MLP neurons of a small language model. Each row is named by its layer, matrix (up: input weights) and neuron, and shows model dimensions 149-276. Each number is 500 + 50 x the weight over its row's rms, rounded and kept within 0 to 999. Numbers have three digits each.
A block is one neuron, or neurons of one layer that tend to fire together. After each block is what it responds to, as a language model described it from the Wikipedia text at the highest values.

L4.up0:481548524462514393465476536569479472518528498514579514486536411602489527518497470472483465553553562479416512552635537473616501467545534502579420503492462496516496505425495450504534557552541537485473515500515442449522505563479556458544507540490528577552473400551475534468607486559448441518459568492438456552660418497498527489486537500504477392604531477493401416459566485498478511480544
L4.up159:583503495410431525534479554459495456426537534543463424524501389457431688517517543533490462451524549530425470487535502445591549525511545583515472477493533461442529498445509520460501516503508462435460466512495585531486521441548530490458398613502457486436537456451513514444512524519486451492465339584534510439482489468561509480473447508483463477540556537536477459488432413502558519478579
L4.up712:459419480491515530492509498584474477521583487519468494572513511568522570492477493479526491532485502486407536593463516523550509492551425495523533569555540587489499600506478463512531507496480453446571560505527524612531554462513629552509513617502489442473600452487511428555469605470480516515508483489595431522544436475504514486510476458560409523582463486484464448490531520535379480481524
L4.up858:534522521563506547488574463509536473547507466528425594587497556532509488466598501482501479533551524412529586451514577374584515462445493411468599508439600475564550523486497467449468441528537475502467519449588419497512600510520405565494499544487535544550487487372448504474547459532543489515435534496505438442529474515553571475465406574452448474469525489510482494474545436565489503490561
Description: Clause-opening word completions. Fires on the final piece of a word that opens a clause and expects an object or clause after it: completions like caus-ed, kn-ew, W-hen, Bec-ause, establish-ing, plus whole words when, after, if.

L4.up427:465565457511535459487489670377572550622464583410517413506523474489561550584445516493548535558448435462568498546504501486513598462478499468515424454489554468547508528540459500542476468536513500514563539436506414506480410547529501493466469410484507446552470391410580467491561440494535464459587495581509505527488548406516514569519440538573517540461388524548447523457540508475526471441440
L4.up559:501545499473515562435533440475534463442442539481560510462439494530451508564438493524457567577475560476469529527510483471423528469567388592453370504522470516510461426483495547476490497534572465492597652521520563565528514486577467559486436461442552471423517382517534456578443494493590454557534519556484485522522428554473447504527410500546612428519469588419521598470563515480517449474476
L4.up562:520499472556370534486438567446516517550460513645562624520635410467466428604493552404455526439458594495453543467461405551599451518591465582512469488497525601473591575493433580467527500533463440499507446621398492512475438510474458515541430446475536435423566541508545542616468435536525517513532493586451505582541501477545557490512439439492481537528485504460566521462507489539466539522483
L4.up871:516492534511567348502554473559576486461574503424515470576517481530485535507563566467561516517485444465434513558541430493496537525578465467417394510558396490515488526575525487519439615489542507483383524487503466552520449499509530413513492487477536478496454460458476550484439533499446440457547471496494490482501459535455405530463483473520560539528466553504434581410444565503523489574416
Description: Superlative -est after the. The suffix -est in superlatives after the, such as largest, biggest, oldest; also other modifiers or word-endings inside noun phrases, e.g. of, 's, first, new.

L6.up236:537492579569516494457477413455509452486504534495536459493545502617415533510513429541586494456487480585481450539543586475504447412569577502469376481347515532611562512499449516506505492517525514525544556494481463550461562591450471459506464443513379552506502465409468441469400578556447506395565534535477511515494512590477585502532632459455452488492496452530519485499515375467513494389444
L6.up329:412529619475478576530464534482462554406432552559536521530568602468497607430531413569544521511476483464515493498489455514520593456492573559420491483356479510493494467532461447467550512416505515458515473510574493500445512507500468515439381525539464544552465475450556444480440521561487552477459494577478483508472483455447413536475524526548488450615547475478474536500491462442415597606473
L6.up341:462515479489577498584529437468570484523466479522526447460452469497565480511411508480555425574462480560454552574493509433375430560498421536440484490455425484557492466536573472606479503499477516458528555476568484515472556546586566483444502468480493433395459552423446573476585528545594478553473524474563404390513503557556509507496515483510459490426473451533567480498520374489511467527419
L6.up458:535519522451470514527530485555484533481451441487438457535486541527497564567472539579403430459541524446499528518507514551541505513549526492476561543485541650512474508502469479490431595561575544662525488482386525570543507514528426510492573492515524601469464374517527504471490472500528557462442453537502593564489439425512490517506536404449521514463436463456486564442459436490451518537494
Description: Table and heading cells. Header cells and blank first cells in Markdown tables such as election results and match schedules (Votes, Opponent, +/–), plus word pieces inside section headings and infobox labels (Description, Preparations).

L2.up817:495467561397549506565562499581489501481511460492430553517396544433520491557500544460512522466470400389489506556461510483525501453535541461435431509435521550505456520492451476567483544467448475478526409571471536486537644496486416516563483424408571459642422512411523535469465438550538526539529461484538476437510539542492548642493452468473491460481452603458513595416580403486519522432397
Description: Word completions and table separators. Markdown table separator rows under election or sports results headers, plus word-piece endings completing a started word, such as footballer, bishop, receivers.

L6.up301:578587579538436458592529531501455433578532494461534527552561462492509540469447479484510425521471472551474421533463577537546584510582488495512507522458452553528411517547508504492482495427457465513538519541547590556544514568431496590490501549435500484493505505579468508489428471516593419517512479508592441429576466484478541494417547521391472508492468547498510546564509590466453507476486
L6.up323:446466529499529477513523555543495524464409537524558527537518437552495599385469493508535542511488549472475516554538611648462497550506596481533490502521416472479529578576515371498470450463521553525528564547540470453536498486527543497536467492452482541437498484597549522476428555445525450429460531475572521452503486536600434424499547466419532454422415555529452555490500481475433535488479
L6.up686:526518444529394563459573486474524609559373467521463485379519506528552546533365544470512507522469393504548513518495476527596578519484489444511515443531502530459423393375485479441503474544463491420491534499477520412449592539487468580476413443545496478551478529503525546584435471412622532500482429492503514489479421544523516531545462480421483475517479510382522408449486431523458435520529
L6.up881:466595575534475481606568529503440622479422492478528536518451550540487535471459525544484471498491500442463435493469511567569450573536486421519468356465419451535513541554534511502463505470514508497491506428472542448475460513547558632447460508581518494563598410494637490496363470459608531550571548473511546522534530516494499567572518495564554453471439492471478598468526539528474551429562
Description: Determiners before noun phrases. Determiners opening a noun phrase, especially the article an, plus the, this, his, these, as in an uprising, an argument, this region.

L4.up25:472442489549512508473532453545417463457482606407485460535472525564529474413508491568486528548558493436459485362472552502559483541410509559503486560530627454451479472482564477455541468363513535464475472418430507552559506499549469445509633545453587534509486508541607539567474509530501524452439560427422409490480522454556515484544471516507448529478500548485578584565470496480570508447461
L4.up61:484497560506429480525571521530505463518471499571511501520397500560528490453593506507569492446541493489572469425585469414489420560553433453513396592527476436437493499468470552539497570482453523498515563542469491511601585540555495522492488571359640548556588420569501471526545439523458496519547545545439467570448455541532577478518501534519440534385418540527454394474512509436494494514423
L4.up100:508384429546517541488398489505460489454485524431547446468408540534450489513552475413566460490554475440590454539560448436425468504550523462394503546501507439465571470588452462526543561410577526445560475459529469546492529518495564457478459467548536565526468455417524452546534384522444534502531526504505518480580531456550459441558471449410617425491496443561497509546530501442521518520484
L4.up728:471511456528583462559451453572533433474527627496506493546492573525435384502503508583536539399516435504540521494470568487480541516478544537521524373534546446418482513484525498425537597604590537395576497534502462495425535455507512559433512480463508365449519506472497444449606408484559591502479491495532418530493538478557519460422446529576513547587500492531523501478418605475428548511499
Description: Word "as". Mostly the word "as" in every use, often after a comma: causal as, as well as, "used as a term", "As a rule"; rarely fragments like "as" in asked or asylum.

L6.up29:545485495505573558581476518475582526522546454424478494528531477438512588546547461413585453442512529442505545515481529528522561497463500425506521465529499570524549529518428526538542447609512554441415538488540427605486534590493347554521503499517372587486555497546504509479579618527441526464455433525532428455476558473474574413547497448466487519528598512588524543483503524406496535432550
L6.up57:596528527479587488567508524458515510565508502509492410482513491534504488471466532543513553399475481485472476542420400491512538466596387473543357468425525415452502543491476529441423522460459449449510438465464542509505551455633475596553520500454406468513453546540527516531473550471485529546426479480558503509464539477556458588510561451515499539520445559549583489549487423509427510494487
L6.up151:519448447517476479457493498434436503447450432508571512556519467501528488513517462466440507455443437499426431512513442483558530496498536389570490407476522497482511530482424443446531476536507509487436536517561449483491576490563530523476474498475481524565397417577554531533486578510502510466470546521533477427523481462451544440533478461426535458460496498460534519433516488449555487513522
L6.up489:501497495511603477457516563434420535559471480404461539386569466517441426515508515436553531510464516602509565505420500594552414436483562557544434479524423375487464453454497475460532442473440454522538441458521503541411591509395576405605436498402472528497520461510511533550497524602449543452536493596613525397558580445430532544526511533563552411524480525445454509483456492498468515570561
Description: Heading-line terminators. Closing == or === marks of Wikipedia section headings and line breaks ending an article's short-description line, e.g. "==Transport==", "Historic house in North Carolina".

L6.up80:591437481542543521576496530558446518487482475486532451484530520572468440502512584569482540435440516472457499516394487531557497465592497513467399402545519519480558462515495391515497608585457479481453460414545530510506531572414510555565477563497565468511537489517450655496571443456562610591504561450533468544496477526488577488471524414611566485473475608435472446460569438425473524513534
L6.up84:490477428502471489547446552453482451486534457409509483544509563525533511460520555457526433482500526506509444507451592506476455638472570491466482519435520504589534420566495434444461519544449520517645532416581400536499512526600504469485658580471510496537498441430517449574386524556468525500511565530523507497557453419501499445467452455489534492565440474523524467473525463476535542484464
L6.up708:523494509491479487490516427471497416525496524502513554506474619475524467479431538528484527446398563431592492562453571538583464469557516517423511478514617482468483464424444486512400567508463500502554417462561538413506463494454513459529508467434424474540477510603590509491547532462511424525646505522515505483396493520518455581553428438519530550562483523483516535512477476456504548506569
L6.up849:512429525509499509583504560529537511487487506531544598510538513528444509487539531548429416440453530476415492603490516527525479617481507421355462515526555497495569479575404452479487546489436500570549423481576497480560625523450505519554615513421502521464486446381592481571475562469517440540554495477517568559546537495561477551512405507484481548541437465486566445526430546542524431496477
Description: Person role nouns. Final token or suffix completing a noun for a person's role or occupation, such as chairman, footballer, coach, captain, reporter, prosecutor, musician.

L2.up204:418517439493479550526465575473462530552483492451496542470541505491429524492493434432471463463439484491511442543473389534527485541451522480463458561536536587492477449439611455460540454504452560528461502408445401557461471571497554455556490513492572555591446543516465513400512525462396465498446414513475551508483560388457542423444446506522408470441505502486486552542463468455489605553484
Description: Mid-word stem fragments. Short inner word pieces that continue a split word's stem, mostly op in stop, shop, adopt, atop, also g in budget, amp in Brampton.

L2.up157:436440536486487460510510471478476486510542468489437527577530513516460490538573576496611545517607385418555509545532511375491524437425530488516494477547449504392519503481486610496440414456487532531509539598544601552472451381422418562414482532456586543545472537550515449600566464495547522473542554527539490451472513555507482456471504585544557532504446499447458469483521509519516386464465
Description: Word-initial w fragment. Fires on a split-off leading w or W that starts a longer word, as in w+earing, w+ish, w+ww, (w+ith; also on periods after name initials, as in K. and H. W.

L6.up437:468565487603505489514559555624461539532547555412459518449535506466543459470431599572521541522452468507567494489466492516441478490460412516452523543523474399372483455568399610586576528506516514549524581514571491593536506509589390469453522446484493543442568504551520486448588469487507572454392442561482522529528508497455495551513545539465361513471500511525569458537560472502510400423483
L6.up545:491430541555440536424498410579410492528558468535427458468520469427551548531407490491625455571414582506549527485470484470605484530475513540525499464515508567593502442457511515447471479484508414539488508511546531473481515496388428521447496524501516577484649506517403454516515529539517543563468470465546513578443478425513447560473448496505489434474391539404515460468478547499543542468524
L6.up759:544455469448448409502540426488520475463556482564470564479569508500558518547564499474567495511511590587519561399506499395492408561567410468443426484527483510504506564460444473562539394458469440547477454493545448565429521554546491478483461531488490552516427481483504477530488530550520556502490565567492476454398492422470530593499476489597450535547641513450487546483502525491485514460407
L6.up830:547483454647474509490560438570499510506545483522541506564479477449497491472534527433502512467449400453426558500544561548525464482518503531479570448444449471469540433424342450594531495511530464552474525508555542468520570470499578409548557526533493443504417513483515559665496438470477546489530486535438545535560545566489552570520425453516494431480481587539482490600484500524526502476490
Description: Role-assigning "as". The word "as" after verbs assigning a role or name (served as, named as, worked as), plus becoming, renamed, appointed.

L4.up162:476546539417437496495473539573581534544482524494557580459525574569539602508504511532573491457569518491519552464510512574573487496557539456442434526487542513509500478537499548589549489527478456382634460525488511481464550430561464505485522553481591440507532558504472443501508575514575529416514453515436390501443425513493522435524486492564401469490547499438473493483529527513429538452544
L4.up242:517490612388433497514509469483521512547606595495532619516491558549460500513494509480562426488553456546507488443450553512490515570452503473473516500459587497533463522416519438482568556503429474597438309564445600568558434567505441534480568431520432425606588541424576553517470542505489530426429469544527410538502450542499461482515450469552481522595575445465491472585497475466488547490565
L4.up268:537536543417552498505455504517469411501496468518360487499612499440563548451484511464529421492567511533503516548592494523488404541441576490532398479483542510509549475515509470494557584464557446495496463619467525483571440490422429408438563475509479548431575591540605525505586543455538441457547602555495466522470440448515487563515458431491463432516494522491458516581522594370536586466479
L4.up674:462474456377573569447539436467356590481485509514464500476460488512624467451492516585486520509521463484473540497414490510471554522584485498562487473500471497456448515423432544432579415463542451484458505411524504470497566612395479405431478520521483511510522530540444550447553443442523489472564532502456516473473486479451528557504448468520397431490575572556555435487493520396437501491464
Description: Predicate after biography subject. The first predicate word after a person's name in Wikipedia biographies, mainly born in "X was born in/on", also (born, married, and on.

L4.up263:427634521607452548564640500501529407559500504365479564595525462442538483440524615469417428473417518528436509479560517459484585497465521558492465428467451511474442516569478512456443504483489529460462439463539589472455526529614497547427470521520520438542482563497528552532442539533566462523455563530445577431502532507477435542507570556495595473404502572483491465457450551461463452543493
L4.up319:535582577549490549432437473407548558520573548485474454394455488504549494520512470586396379483436388472587457497447500545504501421532461478434437463548542459438408592553486509482539485587465508526549550542497505478491487470540510595490501536412482511532464446571514343519452425507469448510506515528449456494528554475457480450425389449512657528523514500503534460467529534445397522547513
L4.up622:534527478444466484484512591446541533416565478489530602454480563435484467513424529505414489502556500537460492500618431506558463467416550509544526520511476543550420417459544479462572526492501528586572525485574511483575464476563505487415571527544474387475526479447400476545504610470476444510511508589464432497527480532493462424487548476479520486481612474454532545444509424507548448514489
L4.up780:481494552434469432437482511456574456553435545496580448465445572475371492445551483465535501515497429526646510452577451391561567484492444458564470524457453514421484494472424433491516591510403470495469491559413531551484455487565559424454472499550569494515556549566547475399499469546476525546439408537473443484467464442516563513565409512526563504519587467467479481494541519530450456488427
Description: Descriptive-phrase article. Mostly the article a opening an appositive or predicate noun phrase that classifies someone or something (", a lawyer", "is a", "as a"), plus scattered mid-word fragments like con-ical and al-tern-ative.

L4.up425:486547526589464519510492507557558527568576553491539424419434397448569445463497485465455513589568481485437521455515492426450503542577548517544443555451551412514537473529585496365500475430522488520451479518483373486566457416428465439509479436458500566539516558457508502559509464485565452496434453652552520520535479413541445521492550454492455463510493530450528499541550555480495450477452
L4.up660:416444490472510481499565514461448474501549505452480520563496441535535455424436518465535585397489559485567555521520494526508508499631566529471442504567505542498551525537557567483541480478498533499549427575426464466525428522441493445453484568468465468435591481541553493490556425491534563478534506571454521395416603444484569523462541520506569547440335458504472451454438459567527468453503
L4.up715:462536497536457564504437552495490544525535426473538488459515473577484483536442451483435570568507369415555550525458527461511542519433510506515499466518509548438531457512513482471438487509579528480504562453473475560525481526510546477582491476546506424453484491476490376578527494478511539477464443492466522461526540430484459481528491541496632547428442465468472512528565417459570468441558
L4.up754:475487471540496464555545482420480507517511532611488456402442435451571501512583462498547524465488478497533545499509390440510511474533542535495507488522510479602553511470424491480480524440428543449406506551461468511581447359467533495628506547578503513507404443520595583437491580492479508454501575553422528541512481470401465542455420450374588475454479558552488497404440535369512453490510
Description: Word-internal second fragments. Second sub-word piece after a lone first letter, especially w-pieces, as in c|ow|orkers, d|w|ellings, m|ount|ains, d|oub|les.

L4.up493:482510546371503507559468414418481478480514492402514502493461543398485472453429551596583513510455418521471417523438584544546465574563462441446485525501483526447508423498514488576526466609486445532537498481614577417512521431457486495460526490440399502519618544559551515498540444433551461564525543533393498506496497584506424464561498389533423467508417527404490485458485519461566451489508
L4.up539:578475474528473485595482477476555499537557482486451471543460593517469540468497477443557523440610455444521531559527436463477495487520530486512406369531551551478483450577521481525510431464553451506570490592516431451597551584502457378534601533484439482541488510571518467488501503538487478470525549410464535456438646533419493508483463514519465527590621519512505450454420469486440449551473
L4.up588:505496489501503533504495481592455560518507589430525573425367536427429478415466455545452451542568396450425535565519494467580520497532447467449425475539566527522475481567678366499498438498536423613506489465493447473535461532505555458565566502463516498512463577499473440435454417466588493539498497552488419567503492481450543568470498568444430522515538534346522618456532483573570491556485
L4.up600:497564519499507503417555513490437519542505406463476492514503551408468502454508412570463480574598355479541470613395480451579416507537501511537556467531551557487462527472604530457497403515524470515509524537489532528525557502554439516486544465522499592487446483451505535550508486487512475505471500498529446435463515526446580479456445538496409440481444606463429546410481565505527448483543
Description: Mid-word fragment tokens. Short middle word-piece tokens inside a word already started by a short prefix, e.g. sp-l-it, ad-j-acent, st-ra-ight, v-eg-etables.

L2.up586:516509482474516487545581544578533540495565532475448532645507549448536504460418542514463409457529527399529435491501452409511640547598382486507556461522522515453480474552479401465429450520468533532484501527451530515534539541561524462515509603483583448449458426432451446396508500484593503600473448469526407467506556482428482475534472553459432526472457506497536521546579410527481437470494
Description: Clause-introducing words. Words that open a following clause, such as that, how, when, where and so, plus commas after introductory phrases like However; weaker on name endings such as Hill-ary.

L4.up20:552503531590499496469475374418489481422510490474457493538424528563533536478568505449496536424597489440511542450537502492383608456479486461524494544395617492450529506417458595554487559488538513542561387515459479456530461508534423443477464522469609485517487465470503453526522457491516539553487529493494463452438494517526399545457525497556510540512427519585578476393531539505488509478496
L4.up90:505635417503526473427496454490414476494425541442498528578516463533452568666415423484438488505500462553402451451512560497457513475438447577603528411469507520491514568624487471543470421570493507464502430514626562452496535597498446491545420492509480516482489510477548543573516579427368560500433423458505513492484432445436481549413528460543452500522524447495513501373477531496540520495523
L4.up281:608596486538527443497520547467461513525549495474550435511561550468451534535534566424470370538548538502493496491461549536509413440495432498474553503556523478549494480437571465411524419413582476489477502568449402517541430523458475385488486557515581424514531479499471448472538485534448497425438455507565452444413523457470537452414614558413559486451388507520491448418593520450483553601480
L4.up770:565550505508528520473446417492543587577496403585493510417493448561507507471488484565460505437522498541553537476571479508446540489483544530562473469483564472539401505527404451403486464500468608444500514556465578530479472514552528483581432559497585432469455473537553533535506512455493495418440596598518498459586498464509569411456579517403543538505549515475528529515514540382517546496511
Description: Wiki heading closers. Closing equals-sign markers after section titles in wiki markup (== Demographics ==, === Condition ===), plus markdown table separator rows and some mid-word pieces like comm, med, serv.

L6.up37:521563566448419564476488524421486472466466504558459444517467550454461429425407556531470436496462532507539437486547500435525507495506516524513544465492517558483512468540423515453469502582532498447561461542500446484506537508517525536492491563518529539491478491476510527500519497526449660527593481566551517515547501537491528450444420491481533477573523465406535473462491416525544492416505
L6.up70:537433545440426470531525527534551567464427527415558564632582587407473470454479507490467526540606487513549477586475441451499432455598585429565464475536494492498537563463472424426510454469563530509533508483503501551491494515519515537524465501541577463534534620450535511452443481516498483462491458535504438397575500515474472484512489519538561505545448484450538510524661519459604504476529
L6.up837:508445568494479510551470498469507400482535534410541426481467537528459494415575499458647533475498493510552516477563503520527482547476509523430495511499524558467347551502499436532465491518534529475448545518550544507459454394579565547410467505526449497474433567496588495414413624508503494481526451454570550476458596525568527476547439495411465430541486429489545467520449544470532408435498
L6.up843:580537530461467606458549525516501560416488486495484557483493532477495512405446471484477448542550462556553460537427510496469518511525535408460447510441513449412525431502510435464443447468507438515522479490477534432521496396510550512440441528522575477500527547556437406564452472550487530508516418497511504546436468419612531572558567529482513486523474508514466516455496524438487518511474
Description: Indefinite article "a". Fires on the word " a" starting a noun phrase mid-sentence in prose, as in "provides a summary" or "played a decisive role"; weak on " the" and word-initial fragments.

L4.up203:492469492503459501549505497588532559431523438504552468442462500462500466476413486566567461344430468611530434543549481565642509455607542588473464484488520510511541533491560481528494541546539498396627480530480465558481471505540503561528555539443476560453519526529437516485533604514560560445447467446509453494408466483518561486580526513554489357430443503552506500471551486483545450459490
L4.up422:503508554448550521528426420521515518498414435462545499496523530516437535517507550539428436471513561553526566553494511529583547516578478502571509460482409594571511489610486541503543530508531635484518510455436446513524588589570501432568439432485398465434459505548526452453489535467520555499409407436496528545407460510481560516478574440497452427486450537495591549533521518557425522516442
L4.up583:437447558459439463601509534382577478471476470529564458385492578446589523605494532433503471519510432408429378527511580441420493495468490438522498489603478500514443505479528520499403420523478563437493540548519484490454391528569466555539433389491482497397522490456527579451538482528486574496470490479531512504550569492510586418510561486489497450510480566563463509538422528465445412471550
L4.up776:509516554501435475515522420495641471445484483508526489448435524510522517532517550444516504434479549518509438525436473420475564463513503571506466541512525442522571530545500475474468539475461481477528559519496407561515429418470564517557465438461456576514471446601509537493533529476536539436428473507516469490424472432501570547534494503526473531428442604514456444614507460608438492509449
Description: Table header cells. Column-header tokens and pipe separators in Wikipedia table header rows, such as Votes, %, Title, Tournament |, plus later words of multi-word proper names (Championship, League, of).

L2.up379:453499517525509570547446508435500469564548465593415482412512514465526521429515544546471509570449548578481561476485550578499567545566489559411453559490492443420439535451515520465481553459405379582540474548484477528593507492442519406430606564484576599530526513603557565427489578431477465543489472437516566493516501588518465457462510473534528468548444540492530477459479467452480518555505
Description: Biographical age/education words. Words in biographies about age, birth and schooling, especially age in "at the age of", plus born, University, graduated, Alma mater, and other word-initial pieces.

L2.up169:532507484449583398445543553425510432498437565483517404476469563497497472429470470494530443571430479485468477566516488570504560588411508547590487478532455593449412497464421495495531471539395520445579480586533477445510462492560608448435511567526579501567469496472557511504398502508440455567583498496495518441423548493501516565430504580461454411489523445488598451557543505546492492506456
Description: Indefinite article "a". Fires on the indefinite article a/A, including a/A as a word's first letter, after prepositions or commas, e.g. "in a study", "Hearing a|ids", "A|strid".

L6.up63:485430434592551565480433493527590523538474481454506572529571530519453469479438546474479535514512395534570496501582469377479483522560452473545463534451499476439529622517486515504521473497473543481519555545516395516563469476444534543518493536502551503450478522513480481467475542450578502470508588470483505486525533615517419461555483374572401475443468485482479456424537586474507537550520
L6.up179:434438509492487490603451456478583514528520507476515498505504452462493493561507371506471520496478477551554597472462459417469467433369386480473520418447560531480574515492532461579436483423465542504502517556549524512587432516614503581532468468469496475463480505529537499527487532497564484487430529567465383521541477528470579510483505536519524513431539460550483354485569533447433532480467
L6.up622:558550482518446428556552492409437558522426563484583464473488461530487511512447502545449521439535490461475568511472503503551607507423474623476558479485506613531516518515510406497518665481498460481487540510519474505544454497518433468546457451463555496479487511510478432528538524485499436506473629460513474426458487527482449510472494509554579499480630446431475530359569544450502448394452
L6.up720:568431456397457452527490505489574513540444528507519483493537500514540536498499479462498459515467503442550465571453568453443481441495567611495450551533478569504506475582532463488452599540540510569414518425514503412522558498476516502483460433492422543466470542464464467526547552494474505456513427501482492492463518479426447523477484486610508466501502490461496503538559510504569525498451
Description: Split word-initial s/w. Single-letter word-start fragments, mostly s or w, where a word is split into pieces, as in s|ummer, w|all, s|ell, w|atching.

L2.up307:489512495388504548513452453412487458559458508429475552570489537388473524527477505470482482597560458467502471501452482533584451523450494510501538493557519399547575549469424521513454416579392499406440462541489502509584509436426446597468494478491470520501584437442543529535521518411479457426480502556528568372498517437623552508492468389500565528489517580466477482567415467512516649518430
Description: Wiki heading equals signs. Equals-sign markup (=, ==, ===) around Wikipedia section headings, both opening at line start and closing after titles like Demographics, Soundtrack, May 2018.

L2.up680:535488548516455589512532494501537518562555499548474489527536507395468393556583520531537507503487411506480471661528490463520522624605471514438486447542532536630447536599486496443439456486430488514494420476493419523436538481576462436507484506462487532475398445567542528455479523505582467470497467434532482564453600499387528451556535473479489481468475464555497594545537502449539427576546
Description: Table pipes and word-starts. Pipe separators ending rows or header cells in wiki tables, plus opening fragments of split words such as pl(aced), imp(rove), rel(ieved).

L2.up368:487438511454543480465487512456539554531578443454511516583538657449472367467566467519531458568546507467428516503436526521470502555477480474446480543539504436481500413577505495391490488495403489510605472517453459489536439435496580536468401432483474492528474518452464449600534458523609451526425448582548493588447535574503487599369513518490604452455532497509512452482546526531546543586507
Description: Word after "the". The word or first word-piece right after "the", often an adjective, ordinal or split word, e.g. the great(est), the poss(ibility), the first, the United.

L4.up27:442508622482427391489626525504437411417470529549439421502512396516492466464501556509504589412375455514523470565411479510567515533554518545486522491476480440478557418498456535556405602529504520522493449497587444519476481540515564513599543519542428562472551469541435430497578576543568530523422528523508493525482518605518529443504443445349492537501540524538456517544514568472569536446608
L4.up293:607497567487518419497511543560526585510502594437595455611488540424499479521556611515419472398517443619465525513498434495589492452518606413486423460500516438412448524540514530467443463505495434514489499523583507491514511568480527489416560529442521514563463519453598465549562491480479555492616455495407528432442509505428511490469567452459416449512465439517513415496429524556490529366482
L4.up351:528520509338430485497514466481462488520496597548567611485456574579440474436493536458511497340527521474452474543467499486524483416532542524496516516496531547491460442549430427448482458506405519572570486437509498473506528533494523446564496642398476559533434521572559476558422556478521546576474459448547507510451520542485449536547439432461551504462516457506523442471462524448542538556519
L4.up785:429510480509503501587570520454532543507505525542566412520501467510526432574568541517497541429409448528478404569409470524490523544557529525464490506479517460451617598558464502433504519464429487372486483520485406568563470514475412474581488615440548571429501465592644425485449506513446587414507573430521533527595568513532544546581545436448478526481483490566479473439467529485523572371496
Description: Occupation noun endings. Final piece of person-role nouns, mostly in biography descriptors after a nationality, e.g. footballer, actor, microbiologist, engineer, manager.

L2.up856:462477434509570498492492519522447517457506524497564500548550458471570495460504566505526485555501521492531486468480484556544463526437508459555462540468522537491514439474434442452501602499521447372465546510518522471613450584504484474443566532510501505452416501423524485512550480507489592441551484516498529482542529472549381606528497410534447523548452532490572421451486495469504475416394
Description: Word "as" connector. The word "as" after a comma or a verb, as in "as well as", "served as", "described as"; also as- inside words (asked, aside) and "Reg" in Region.

L6.up28:525554407584465491465533472423422557402529566554517483531519515483487444489513536463411434542496488497487432536504488563606457628558547546548484489467472491417520497431516411522459580542481498552413511510505493537530466472454543472484600519526500456529575482506511395477575479475509471500446526536458493454556472476649514498543447534527539446428441474465482401491530493427507508398557
L6.up685:575543411508488433483541481479483576524526522402474445484457464472392423504562525474458462471530443511567462555490474441522504646546473524513454528600466518579530491520467486436496557522504455463507442401592505472499491499536513500464381578478470550599578586566436501512538492472617502480548529501454502365482479500479424433494486556468524470584476474529538487448537418439474432546486
L6.up774:502506550521597384473540477504545488489557503429526498523494553493548453476536542530402616419458476451451467487532621489518441497530538515521492488521453533536463399465584526549489592454533549518552478595515502501425569566577510582437445465402617545579458414517533507527528402547509532485525635407524550571474472471542483526454464503500459392511544438472451416365433518483507482498490
L6.up842:517547569477531472501564502516453496519605605456530561508478515562466496505457582454483434458571483507468500527596592591602360443497448569538483448478570456541429497549454534504410529564552464488471556578495584446553558508535556432446507535373594447641509410525491558567543531610419511553455505503403488452553528398534519435497477535512540424467512515491543433449468540525476515540475
Description: Word-initial "al" fragment. The word-start piece al/Al split from its word, as in al+though, al+most, al+ways, al+ready, al+one, al+arm; weaker on other word-starting fragments and birth-date tokens.

L6.up232:536432555550497585555536467462506487513479527572447518514541510394514563496507489491489466562581507547548529506449454512506542479461407494544479477524468531502478514480529457511414531453501544466509438489557399519464517509551520510569477469497482544510569553631502467441549471402499394462529497513464508488460395454536540544494607438505379503533528414512567442548485579572563550453536
L6.up435:526423444405556432589493469593564526469440401541432521596517588480523461568537421489517494548466558502501429461456593533621420471493435499513579508605640594482501534510515391482578461548507467488552494442591477579415465521532572459427587522547571448566571475534461468434566439400477523517582588464566571443572509551406506434594512385459529500397469546465480436516511490470557482516563
L6.up496:534535457510525513513500604453497537449579562536527529516550536459496535480566535570449582468454473604451476490593528539515579426450520398517480542522475555475466458539562475504408486484470462499425410504523463550494533531480517570463505478494477560554494491456571543435504481487574506454541519465435460564523535492500484538454469416508528449600499539415482473411478571506452456438490
L6.up808:423493542477490568420536501470561586458516452476500551453518539536555589535507489546531513474524410470549474546469500448601547478513428421522560546503546398558545537381522493519421553510501478494568480552531498524467525449374535527532522481523454528436598445508431462493511502532517518546582498589448506527475433535534517521545471576578541497511456497413660492364507444590550513508533
Description: Verb endings before objects. Final pieces of verbs (inflectional endings like -ing, -es, -ed) and words like "that" or "for" closing a verb phrase right before its object or clause, e.g. encourag-ing, allow-s, announced that.